{"num_attention_heads": 2, "norm_place": "pre", "norm_eps": 1e-06, "tie_word_embeddings": true, "init": "trunc", "init_std_qkv": 0.0176, "init_std_o": 0.00271, "optimizer": "muon", "lr_head": 0.00378, "decay_shape": "sqrt", "final_lr_fraction": 0.0, "max_seq_len": 512, "max_steps": 7709}
MLP neurons of a small language model. Each row is named by its layer, matrix (up: input weights) and neuron, and shows model dimensions 112-207. Each number is 500 + 25 x the weight over its row's rms, rounded and kept within 0 to 999. Numbers have three digits each.
After each neuron's rows, "fires after" lists the tokens most often just before its 100 highest values on Wikipedia text that the model never trained on.

L4.up690:507481476510520531508496461464532547481518502509555477474476494500498509521501464508513498456505498495512462518500457478490501454476505540481518530498503505509489516487570516504493534502532527501500501500512473432499483476513535474490520527490497471518472512486510518487522501495512502462
fires after: " res", "i", "ar", " n", "ro", "ount"

L4.up745:498495542492530496547524517487525495511549498509473542490506513529480487520485513524456452500472452489494474442517482469530516522493490497491494529491470525533481472512498533524493509542566490531505469482507553562530536482519510506494504506493466495493536471486441488529533469471492505560
fires after: " S", "ap", "ort", " L", " N"

L4.up162:478520468499499469526528495510496499447523514549485518451477474500511507439483522518478493506510518515484512533507496498486494496449476510494513477510487504479502442488520517497496503515505436519551476491497506511511455490500496516434450488499525507492508522463478516534526512522539539487
fires after: "in", " t", " at", "t", " T", "et"

L5.up83:519439503496518493517564489507516477466489501525530518518513503500484529484505512469501502467495522527554497460494471531480533494538491537478499463510508530494531503495520485513512508469481485517501470469526474522488506496472516494498489454541519509489510487541530498488563481512507481487
fires after: " St", "ol", " r", " st", "all", " D"

L2.up86:528487475496495484490533493490478536512463441478508493544473449495483488502473474492496516545506449514510462470480460546492494485511509478507459484499517544481543502483496465475467534502519511498497531505487484507520474500509445533514513527498520506545491503512521508536495460488499493546
fires after: "ar", " k", " ar", " Ar"

L2.up18:517491500500491496471507550477502486491543519496507492499461507512511447530469494496476519544512497500514494471489482480526476565548535458503506503478513542489515475523522499519461518503518514485514501532500510507521485533465548532520506470468469480468489557501498474509465496553486479500
fires after: " l", " L", "al", " j", "b", "l"

L2.up714:505449489430497498473534495488475482470506497493509529472463505510508483539527497531485488532488478525509504517434459467486514482502498495455467491510502529500518491457469501494470492547528500504522512523499491542531495479463491531484489518501533537495520483492494456522527521504511506545
fires after: "ult", "ord", "ut", "ed", " B", "ound"

L6.up1017:498469485475483512500520490487475512469536473517491520494487468501476490484487511525478486528463461542443542493500508543521535493473471513500507473526496521492521482487453477480517497541479490543528497474508490495472539503529497533510510547462459503487495486491464514532493531490498512481
fires after: " s", " pro", " Pro", "ad", "d", "S"

L4.up983:523507522478478480500475470516477511485485506499498490509514504494518535500495455502464506468487494475533492505515523470506502464524521492499509482494494495504508518505529505503501520510520529450501508473488479506494471507531502501521510546482507543521480554493486501509527566530516496531
fires after: " R", "p", " p", "ab", "g", " P"

L2.up813:524525509485447495507535516481518476515475499444520509553512548454510506462517484493527452531508516499528494525522505510536481463485518499495506560466481489499482527486538483456510475525512524518485488484482517500478450480484485525491518481518493483539516519464496480501482489477518471470
fires after: " M", " S", " s", " K", " w"

L2.up968:487488503495481560501512539495463458492514483491509453567538548485470487526517488492496493495501515502474473509504517513497461503485496493516482490457500521516458555482499502497477518530469463500485553483529482491492450477551478527484502495467416509492502518530504502514478523458460459492
fires after: "h", " st", "st", "o", "e", " St"

L2.up218:517461503515499464472527496508484468484481505480506470495479496433466475511491502548517485552529476540508500448533535504483523519473523508541524544526477546484474504471488528502533519505492552483484543495461518515496526485507475525487527474523492504493510476466458535507537504495481483439
fires after: " s", " S", "S", "ec", "2", "l"

L6.up189:514511499507499463546505518510510496503517464506473543502529510488498544517481519547467528505498470494494487492500458482492536503501511486480513487442500519518510513459467456472546505468466514508483511466456499530489487511506469496468512502466512527487487542536533511496521514497513553511
fires after: "ar", " V", " R"

L2.up247:512492522470418504487490537436484469462492526505506527522482485526471516458533479505509533518482447512523437515500508520545495525492498506467506514499487534494482512484582486507470512468505495485471492473519469493513481464477495500527506474514509541514495475493494548539521524481488486493
fires after: " The", " p", " the", "i", " P"

L2.up77:438524546553478481494482489471483515531470508452510564493507490503495496440470529559497513529475502482519499519482490484500523511513476474526499515469536524504462500551498473453439481518493516497503499494530527514527524481478514534531514465493512507461465502514506497505536475505517535449
fires after: " sh", " R", ",", " v", " d", " F"

L8.up645:509514518524529509458536454491444485524551554529490539478482570515485521509513491514528497509480484555498506502493523486531479510500528498477489460494467485502477508495464476483492521487507480511532483505506536489504512495501512504516499508521507494471470457538453514529497560491492461452
fires after: "f", "m", " p", "ad", " P", "em"

L6.up2:487488512429503474478516521505524484537502487488508499471512507487494492482543509515526496511536474522501491496463493491450484491522485519493535486542509514488547472527556478519505523435494537524546483469510510541490514520521558497503515507545507499455502507533499496525500495487481570531
fires after: ".", " |", "==", "===", ")", " =="

L5.up56:488522485533504496420536502475524473511473507485511485512482525509519494453528522495487512523498490528543490499491478495483516500510468479458501479510539490524525484489466528454458523500471510470535543514559484443498509478503489519465479479502531500491511485503480528507543491461494477472
fires after: " St", " st", " Un", " O", " Al"

L2.up74:496426464474515566510490511509524499487470488444459508485502513502487506528477480518509488511523495532491442499465522551554474504494480502493560490484502521530490503519469545519489492514493508474484502449520508529495487496505503506513541475479472485539510507543479501472512519515506498459
fires after: " l", "und", "nd", " R", " St"

L8.up901:455472477464522496492496493506468497489476523531442497508495538505477476513483532493505499528506498516538498512497508463516477520487513515506526511528522540466475469439512502508533525484549470449502498541480484496534494499492522495472503474461553539505494552507501483485483478465558483485
fires after: "b", "ther", "n", "ar", "al", "el"

L4.up101:510474479538503519500496549531451515508507468513545504511504467522475442523472508502492482528473527510477543492536521509480487467512500496515522498530464516503505541475442528498494439474499549545489519478542471489526530500483481435499507502494503506490483498500487529513462460478503502521
fires after: " L", " E", "est", " e", " D", " d"

L16.up640:526504515494484512499533518491475539515495490534531444515500462488442482464477514485525471558517521484510488512520501494543517509507459476487534451473470527532487506492481475484537506479505513492507495470545518473493556456482543473507479501518502446463518541517467460524507508488537478500
fires after: " ", "2", "1", " the"

L6.up102:476518466501481519472531544441504491486548461532513497512502490501509505505477466485493517494464498537461502522491487490554481505500505511513495500472507519491555535494444502519523487467470496483510495484527483545511531453495480487495465515463485462513531505424479533507518493522500522550
fires after: "ro", " l", " L", " n", " s", " N"

L4.up812:515478529502482467491522481483508526496520500488517510542480493453493491538516507510448456484498495471511502473540502492509516449467516542482522509490506538501440476465465512493531475490511506493465472520524521517494439510493510479493540529487459485479477464496478514480500501503490516461
fires after: "re", "v", " L", " res", "es"

L5.up143:500516443495519521510505485474464488495570499509504518523479484478519440506483509506493484500470484498480483482479474505531496544493492512494472545503541528524456495494538487456488466513491481482510518507519510488514485506503479471463484533522526473484548489528508495493522492530517494512
fires after: "t", " D", " T", "b", " A", " J"

L4.up803:487507444501506471492516509539506501530527507505511507508535460522494515495514495506449497517474499467474547475551495468538483500501534464478502530525566513545498510480482487454518488503480500512483492541462515503484536483500474505497447490498495508514529504474500476468506486466493525523
fires after: "st", "ort", "est", "n", "ct", "op"

L18.up222:475539455501481484490508518511504451512520477513497491470497449495465526543509516491545485485501525537462521517486450470510493512503498516504476497483465484485500498508494508453474497495466495479454508486497474537529511501508466526454518468531475514502478489480478453546505558511508496527
fires after: " |", "ary", "e", "il", "ember", "y"

L6.up101:509474487519470506469519522501529486526494456487510498491524516506467521519547508484468501511521479517493476546465496511492512490476524451462531471517512509469512500556526555524454509447536527494529486522483455517523554500523500512499482502539490512472528480495503483567490493532511531546
fires after: ".", "==", " ==", "==="

L2.up889:462503495472459486510531537510515449439491519483543523487528528495478526469491514452460542471463516516527527447521497489503500488522536479536526441482504538522467520511547517466487503460490512506523491455478491530501491501492526452478494515453481491511494476536501496451484462529496473473
fires after: " c", " st", " F", " St", " f", "est"

L8.up42:487504461472520513487511514511473496482504525442535486544540450518500478487497528508523498520508497483526471491474544488511497545507473452473493506485473536500489500528493505505546512460474493510473494486498484456502505487510497509493477483523470517491481547516494509471488573543515509500
fires after: "2", " ", "l", "B", "1"

L6.up788:474508501510544524495498518537461498488507509496506509501481490551509470522538491487464482515521496540494491440464490479509558507488505513529536485492554524516536455475540493504507506489519553446516509496501505520508512466490524472474453504497533531514495513517512526478455485478524528540
fires after: "a", "es", "s", "al", "am", "ar"

L16.up970:549465428478506485516487529459503502514510505466496473477478515460516508517471501522500523480478489516495516495491476549538505524489498473519494508509498447523489467542524481527463508492495474467515491496521496491514495477517468483463504470513511505511521529541504513554545527505509491527
fires after: " G", " I", " D", "D", " R", " T"

L5.up898:491520504529465521546491486506541466523529517528486496519477546419461463506490524477527499509507501532513485494505530502486482515456469548494472461489501525486528538497478477467497461466525468525497505508510504534525470511504486491503468493543485483518510556512487493536513516544521530559
fires after: " D", "r", "enc", " C", " gr", " d"

L16.up56:529477502518526507535505479529514484484527521470472507523526515501487478506485491552476473510525496536533506506491447494517471494485510522456516483487536490536509498476509502511488514457523489504501492506510576497482527486500514513529516505532454480490510499491511523531535473548474555540
fires after: " s", " S", "iv", " sp", "il", " d"

L4.up1000:474497497465504540557453529513469469476499539481492520506496476494467473460454520523482539509530473562507477529534470492515525472535518491497518503436489546487496497537492504530465513493507497481519519519517571503488514473560505524498488467462450499503483448460518495525532486503545556571
fires after: " S", " K", "en", "ff", " s", "p"

L4.up155:496533497453495489477569495480535483462524486460543506515480524504498516469488518524501470484488492489476506517497524486492450491448526508486460492517456540536509526499483437527469488456484491524516499492506486511498489469503488431499470484502483523534502494486525550511533458520511500472
fires after: " s", "er", "os", " de", " S"

L2.up590:510513466474492498508526519541476493517504489495493493546480475486464465490472499518531505476516531498553481479482472498473482502495502459469482492537494505487492497510479502492490532539519520554503558514473473466544470491490484507500483528504503540501509503479470511541523498497465520553
fires after: " ar", " d", "ar", "un", "oc"

L11.up309:488474474487508496537489494523507515500520494498518469472542500522529468515521485529478502459508520508510520516503494505507478499492442482503506513528497473510524505561468483521500443497479483499510534492545555505490493482502497563500486478478450485494488503491487531443513493498547481519
fires after: " M", " c", " B", " O", " W", "v"

L5.up484:491481526485509523506530491503510525510505494479489488510496497500546497574517520481464524491514467534537537484489428481494450500501499473522511485501527450500450528513514479496505481472514533525492474491510511500440547509495494476537506529465489507588525472534462534465518469501505549484
fires after: "over", " the", " The", " m", " cont"

L6.up286:538459488506506522519463496455491497505480531514469526485516516509497475507537446467486485491445479496472489504494492514501496515513510505499516468470544560500508485491537481509521542473476496503539495469507542520493552475490497476491452474509473476521512515423469476462537504515531511480
fires after: " b", " B", " R", "b", "he", " G"

L8.up197:537482489508496531530467486494521496509498526484490508487519496509459490521538511482483517530518463552472517503494505539461461505479511485511538493488487475514513504519474477505527527527483497460523495475527541479497523476505490485493518477521502495474535485538506467531527539469533486549
fires after: " |", " "

L2.up165:479483482540523519539470505527475526506497521513520517518485477504501503492472496510551489500498476544516535489502499459494464458518493532536470461457485480494490483522505479522484471484501444495524475487515532481509529480505486509486469514511484488475496464489495485518547482521511518496
fires after: " W", " K", "\n\n", " T", " S"

L5.up809:476501483464485496504499513516510488467531506474475524519479510517498553501528503475476522487516498546499501510516453479470503483503485514521520450520486482487518521506511463503491473442506523501535520482496504489475494501506462504478448477512547500527510488521510492464453507507520533504
fires after: " the", " The", "he", " Th", "s", ","

L11.up777:518501499510530506497460472473479535490480501492490532545480468478443523495483510500487478529514479474511504489514486481513496529517507532494499546519521504526455517518558508485514462498507510529467531562467521478506507496487521502522466484443519487545571474490478482503493488494531502570
fires after: ",", "1", " that", " the", "is"

L5.up948:521555460493462518497488455480525515539559523515498517500497454528517489523492478515449523520479467533501497469504504500522473497503507484500489514529505492495498500532535484498459514517522504529471504491502534505507518476505453481478520490523508496516509537460529470461473472497449525502
fires after: " the", "ct", "op", " The", " Ch", " Ar"

L2.up993:486455465486487503510526505427448483483496515500524515526490538478467483474509503505548477510500525494495527494504469495480465501495480479513518525498461494516492479532517523506522475539509496489516545541510481496483483504493528524515493518473469453477509502479537513508482541467495447572
fires after: " H", " m", "ev", "v", "l", "ill"

L5.up777:448480490486572548450526517497482467496473491473525494492505518496479466521524528492448467497490528494508480531515515513491527493492490460470529489515509514518550519472484496434453507505492451520501531459524505541515500480513495515487485540458480542497491501504507524470508488480483490486
fires after: " st", "k", " St", "t"

L18.up290:476513502516497500488516513497505518548506479508461518510500528485513476480502546460503519495546574488489497512578448515501482493571471513492515524530505502490495488503498524482509503505504530502463470504562471490485517505514533530486508483505480502494486504490484478491505567468486502501
fires after: " al", " |", "2", "3"

L2.up676:472520513500492506460499478501487487479480516475466532511467483526505493482524491509479489488526494498461505498483489507507489481507494504517523451523466489493509482497539547489534419471522500519502465503529507529504499470545463477508485492500460552471517502491507518497460533492497471524
fires after: "u", "e", " T", "er", "re"

L5.up718:513485491502519495484508497437438510477487489511464503484466503574492468510524494497510492507486462527509537522511511466498483512545501470516491473485506504472463494503476498495497501521462495517457467536472539520501491485489488507530520494553525481507448481532502504473487501479448504512
fires after: "ild", "ill", "ad", "e", "m", "h"

L2.up931:466534490520485530516527521521480506465478514485498505542509487489524482483505510522504495443507500486519472528514494492515446515491497491504494474488520489462493545544521466492531476478517504488517509513468539509483498480510518523516468537499513486527471482521515528422509401514480510505
fires after: " c", "ul", "ak", "ap", "is"

L2.up170:516514509471524496507511481524501524481550478500502517503542560511460551500503496519479505515446493499499493509569487476487518465495487516475496491506541501480521527534521493482539502494494568483446474483486494508517506500493506491470531456476479506516502535532543478536469513515529496498
fires after: "ar", "ou", "im", " h", "qu", " H"

L4.up49:497484514499508501467487446475489523538486501495498502509504465457524484502484541483495478507445491508500520485486490474500525506478447506546528513500522528498503464549468493514463475487466546455500493479471471453520490443492505460516463518540546497521492483490522498526554476516497530446
fires after: "ron", "ie", "2", "ri", "n", " y"

L8.up831:495501492555543523469511546496483474496506536490502554556474502482480512489513510493452536499523490490452486480497469479469453513465488489512552528535476478523489471503500485502515518529515495509485467493470526497495497470491478478488522473490507487472491512528498498518509494480504537518
fires after: " P", " p", " ", " E", "w", " m"

L2.up684:513513488499490508498507476527504500470499517457482509532456550493533500552456472506463521537479515551503482544515503523469484513493500501489530524490535508526492519521494511486502498508512441477546507487490470509527488494510471507517511485520517481495495412525433510521486536527500481499
fires after: " the", " w", " W", " The"

L11.up686:520447505517466479521461491475496477492503506494475546503529449530495493507482489483486516523532481531506469517491491502479516514476495507520507476505540493485480504463483545511517499511508519505472526504501491501516495542505551521471492488538476486532504464520465514487525507475517581510
fires after: " P", " M", "P", " T", "o", "u"

L2.up357:499499496515468513537485516520474506557518527492457505541530514516496520516455469507470509475471498536505482526469455512478443501487470495529507518543542530475512511510471503511515535519531463518505523489560537500498503494503523495453480527507457466537500496489499463457488514514521481487
fires after: " B", " C", "b", " c"

L5.up651:495495511520483467475479507474495506488512524441505534539471492530477504522497459486510483505440479488508491477450503483495519502524485509513551508514496487500506491506503513506503471512472529522499496529524508527491479483475499525486514532507512496534485528525483505498497487535546543492
fires after: "c", " m", " c", " ex", "ch"

L8.up719:497502490513521489498536497458510504502485503535495453489492491523501435524459460496505510502508479520537479486547504517492456507543499512498559517469496505476501517488516505466515461494518474491491524440508524503466564479481519486533476495525514488528508522527499508498479515488503527517
fires after: " K", "1", "ary", "on", "2", "ch"

L2.up224:495512482464504537512514497501471483511465502509455512482468510475497564506517506529480469497490480508483510472493509512504474500530492491517533489473501496556522518486515490505469498537478450536511532444513518515489465512478477561501532513505463521465515525439486510589483514471532528495
fires after: " C", " S", " D", " R", "R", "S"

L8.up503:506507499462503475488543534461491490514521513517527489516443526448456488501463498493513457492459518495482489494495508503493486468471510479549506535539507514512484488510504528498502473527511514490520496476503547507508507471502505491506486497503479496507513502459527543519482504498520535454
fires after: " C", " S", " H", " c", " s", " D"

L2.up428:490512473506462493476524507504523499503447507501502507507476515482513504494495426544543487495468496503513476530491493512505462518504485497470462480469488542495559509514570487520503512505490526498493504468501516526475480491511466524529525509493461516482529537496487522546480494487512503503
fires after: " M", " H", " L", " G", " C", " S"

L6.up398:483502513436532490499546508480520507490478483493503508490486522471498545494549479513507478462467540527488457494528507505508488539545516501485486510458470544490545525501545528522520519520507492463484418443498517537511495504486493514527477486457469566525496504472487527488515490466521487507
fires after: " s", "ak", " g", " S", " H"

L6.up748:458507508458465502504490496463461496481484521483518511481499464533505507454511505483509492492507467519523468469479509487524483523475497547519497533478487502462517508484462507493497550479496529470517526554546521517497465448464469487542524504522514490537486556468517540507500522536507526482
fires after: " c", " in", " m", "t", "or"

L2.up1017:495492526480477482464481535498483484470504477444492502485544492523528477497470520509440468523525516488504544507503485520476494460483501513459501490500524521493420518501490508478561538518474503442497535534552474481485476473467513495540533515490489507562475523488491521485495519539459441502
fires after: "g", "ar", "ac", "in", "il"

L4.up816:513477497507515503490454512449487454461505522496531515525518505492497485494534526543505507496558498512508497486540493528485478476485495464535519483493499500522518506501442465502509546492493484456517544477518499484490495487527436496482514495470504500495494527515511472520495508532526455543
fires after: " V", " v", " ", " R", " on"

L2.up575:471517504493449494497474494547532508446513546470511505515505463473524561473505453520480487522542522526503473485566477501501474464516507501502491478482477510485491519510485539495538507522484522480555530516550476517468517529493497486509484449523490489478515518509512482554474459526490484484
fires after: "th", " F", " f", "are", " Y"

L8.up267:491491505511492449527506501498466508541528531479477499520463465484472505482513458508540511475502522557487476491527485485526458522534532466501516513491492501456508478503494493498503541531538509516545502484505480535474486534469496518469477489464490506468493521534474498507514499510506484520
fires after: " b", " B", " W", "x", " L", "l"

L8.up27:466499462481548489506520552484471473533498483453536459510481530500479521490478517508485479473455508436521583517490472472515528499466518490510513495474526535512510492506488505473524451480485451495513475463495502483538505505529541508528469496469496501519539525467475530516478466479551491486
fires after: " s", "s", " and", " S", " D", " its"

L2.up934:494516490523456506467501510479475536496497580513513487504537549463512532489489487492487505510503533517470479533509496493485487541475490503510483520461535528446536541534505496515534462482466509544547519520500503478553491496507512498509470502508455486508473515485464505500520495540518518521
fires after: " le", "ag", "r", " d"

L2.up157:542519471484528523523479481480448541520491517502495497503499488479514505516488486580496498494487515572463522499509491497486517487516473518507515480504486502517498510476477492508462496444506489548549479491513517503494517480450473531469473487509499479477481500508500505502488455501500495498
fires after: " K", " w", " W", "un", "w", " k"

L5.up45:489473463525529506500493534492476537470488535503506452515477524511520462502499536474480485498463505528494500497539509507527490473487513501484530523475474493465487481519502535516508493476477551534519505526525515529535492561504501500481458504540498532466515479505495528477495484482531529532
fires after: " s", "s", " D", " L", " S", " G"

L5.up156:494498505511488527445499526471539461458493515493461507530451457526475531475481505505523474480494460526470502501511503511493474518499463481529509476502524530466490530511523485504493458500463537475521506434454519476485465468505515496483507495486503524499495498470483526526507465504508519466
fires after: " the", "I", " I", " The", "or", " c"

L6.up432:492506498483469498539491514525553527504481550532482476504510505504528511504508502519494487481482507476497520499445514488482509531507481491521532491488531460495456486507561511509490562528480473487476485454486533497505481537463500506510543504485556529466471499496491482539479513519497481523
fires after: ",", ".", " R"

L2.up246:476484452519487500506547523506528496455524544498562493484523499484505523501536494501549502477489496495495531502487489541456529482486496487524516469514489536523476496528488499506527536507487498507512528521501488458517465512517496514455503503491475520483463486457441528505491529491547515488
fires after: " T", "id", "l", "t", " t", "p"

L2.up173:529447506524491515495474516497490481492495475449484517513491504494490529477484492517538510483512511525509465502489473483455490500505520427487498506490483505501487524512527517488588532511484544474505512495536499507518476472537521482545519517442522544478444480493458481469496505504507529544
fires after: " R", "ub", " p", " W", "as", "R"

L4.up258:517503551502506490515528455537455490472505452496502487506514469473464515508526500560491491539495465520473540456501467459500525513465486489483528463458491495512502509488508469464495514510483503493528503504506527508488528535535501511491462505462501497505531504446504513505520513507471516479
fires after: " s", " T", "r", "S", " A", " Com"

L2.up88:463506478489486515450493483467497529522496476548533512508520495523519485450513529528460515457496534508461509485506429479493508498502457515487498494497518497431533481479505486531515476465466515471497504518531471482513480482535468486512450483495520534490497481430500492527514502512527510471
fires after: "ie", " for", " N", "ron", " n", " of"

L4.up709:500474473493455505518533494482471539567506543498560461536499514533510489491522504478488481471534528520493478508492471517539510498458479518523519496489506530483492513523470455517460475506533525534460523509498485485485502481498514478475520472515499517506472506507524464488501514464521540540
fires after: " in", " con", "ing", "b", " im"

L2.up448:504540482467482516497499469458518550487479466499523482474431492532451526532483476518496507494475483487533534484489509470519522545491454487486508495482493508550467516523492520516465472530487499553522479526524477499494505509487502503524487510481516531498517487507472461503486544485501536523
fires after: "1", "v", ",", " ", "an", "."

L4.up407:503463516535502479503522518476499485510482521464486546501500466467470537456466516501523477511502559510519532505493466453479558497486494528499499558512500501489503490524508515483473494538515500460422502529516513543547502511461532470518492473474490518488482496528466560498505498518549485502
fires after: " F", ",", "f", " s", "v", "F"

L2.up324:517513492552470482518533480549483492461490514515510535500473474455504507522487517535484549506505526542447546510479480487541488529475490538475449488537494511537506500507526449502527488478454500518482497467509472497497452457494485504493505499500489486527564522471515519518530487491533511507
fires after: "j", "ic", "ff", "t", " s", "et"

L4.up903:496494510483469503535519498528511492558497458491487513505484500511502530465548485486519488476550465476530504477538511502500510518513539514535509478493475509523507500491506514451517509507510527468543495489506519512448487480521484515516460514516505502558495449498464505488529536503506521517
fires after: " T", "p", " A", " p", "i"

L18.up155:517499491549476558498541473523458472468512457505515492508488446495522515492487490498552495514523531486517557472452487473488511470495502558448527466451474499525489532440511511461509506506452494528526530467512481507487493517499534517481484481504458488484500481497487475553499517539463491497
fires after: " |"

L4.up98:509495450489482479518444532549509487505508531485489510495525475520466476546481489508509496498491531498492518493468509498502503497470531487480497488505517489488539523490490457503503529485507483533556531486519505494536500499521534527497455495432479508500507498415525496563517511461456479505
fires after: "t", " cont", "ol", "g", "re", "u"

L2.up797:581541484491501508445506478527479504546516460536514509510503477507494488460526503509498530519499507536558511494506498469469435466528507513530508517506496514431441512486520496471477494481468488524499514513479483504483528540500500553464487529554517501457465493517501477482506469524529490536
fires after: "r", "up", " F", "ter", " n", " N"

L2.up975:505567475496430488514480510510497513458473498512524486501447559460525467470511484498535490500484492542540473509502504464507526482469489489520501484495503517480484497527508535513515483474511464467543478492486507501527458504514459498435477475475513468498527489521437461529488493487504503533
fires after: "w", " w", " be", "ed", " W", " F"

L5.up521:500535456508465501549504479490520490520496525504443509527462536521518503512457482480509462486515489506504471543494476525501537529510510524504508501517457518536506536504511475473488490472497479507521521473499481522457485485504502490497526472505479520502521483483456488479566487509461520444
fires after: " w", " re", " W", " ro", "pe"

L5.up209:508484501495450520503502571458472554504491544525524500442487463508501485518526492524469490474485518526453489523513518452526497482474511477483471467518479548523512492502512481538466498481458531495522505486557484476550497467452531512492492496553503515494470488480521525493506546492465513523
fires after: " p", "est", "ad", "ic", "am", " P"

L6.up297:512493496478510461474483505462536489547476509488476530521503491512487518497490515494531489501514505485490493513490489507506509483497490487535529497524514499459495454496524491481536547508505494497490489498539532493529482498448519464521514525492529489491471522504434533484439521507511520500
fires after: ".", " A", " Th", " H", "W", ","

L6.up935:484480503511519540445487452485462525468505524531525471516515523469487512526467459472505517529497480491493502516507483465479496495506480506479506523493530437506443467538506473497551523504511486514523508464525501534485512508496495523495499529525491504534468519515496487487538485490475470485
fires after: "'", "f", "id", " o", "n"

L5.up316:504493491478508520506511495490469463485483503476498544515483504503481470518492471484525518477510440554528479527444498492525494551456481465475525510492522542463504524474541463461489525496508476535496474467519482521499498492496465513485495555511512521484517485509480483484474494514530518470
fires after: ",", " M", "s", "ed", " B", "en"

L6.up883:509514516494500477505526498497498543538541513468494513533522502487494513516478475522476466505520464513510542492475428487524485496448570516488508535480520519485501483510463516493501488514514529502501485556478505476474519533507508504526471483480498464516499492528520536499514497478489477425
fires after: "res", "es", ",", "ent", "ly", " res"

L8.up16:519498462471498515497517461487531484494489504499504455539522495518478512512458495514484513530444469566459468523524454523506501510478522470488524494484478479514481498468548481524534495457511487439494470515472499500490545470493505475513491467537494548508536478509535493502506504501567506548
fires after: " |", "ember", "il", "pr", " O", "u"

L2.up22:519508536496511531446518484512505447482518510518497527483537467491496512503499513506490443507520538464540494494490518496503466494524475556484515513500440516471469505512518494518496499490474486543486511493553504493516474513494507447479458459503498495513478495450473566520542502538527492507
fires after: "ec", " j", "ou", "er", "ov", " ch"

L6.up884:485477448493491475508504570457504497502477526468495517563495481481502532470546503461496496576555492465508496480514499507499492506484440484517510465511491489509510493493508537470499510504522530448463526477487515462470486509514501525522512483523451444497497493465512493496508513486474533500
fires after: "i", "v", "end", "h", "our", "ev"

L2.up305:475508499458517525504479480525485509517498517467495529469489545445505496507474507489500499529541485515501468488480506505545508501498474494524488507511512535526502546567517509495533536461543454465528540519504504499484488512498483517526497483481491482484443503518480518472506413512533480468
fires after: "ent", "2", "ic", " sp", " st"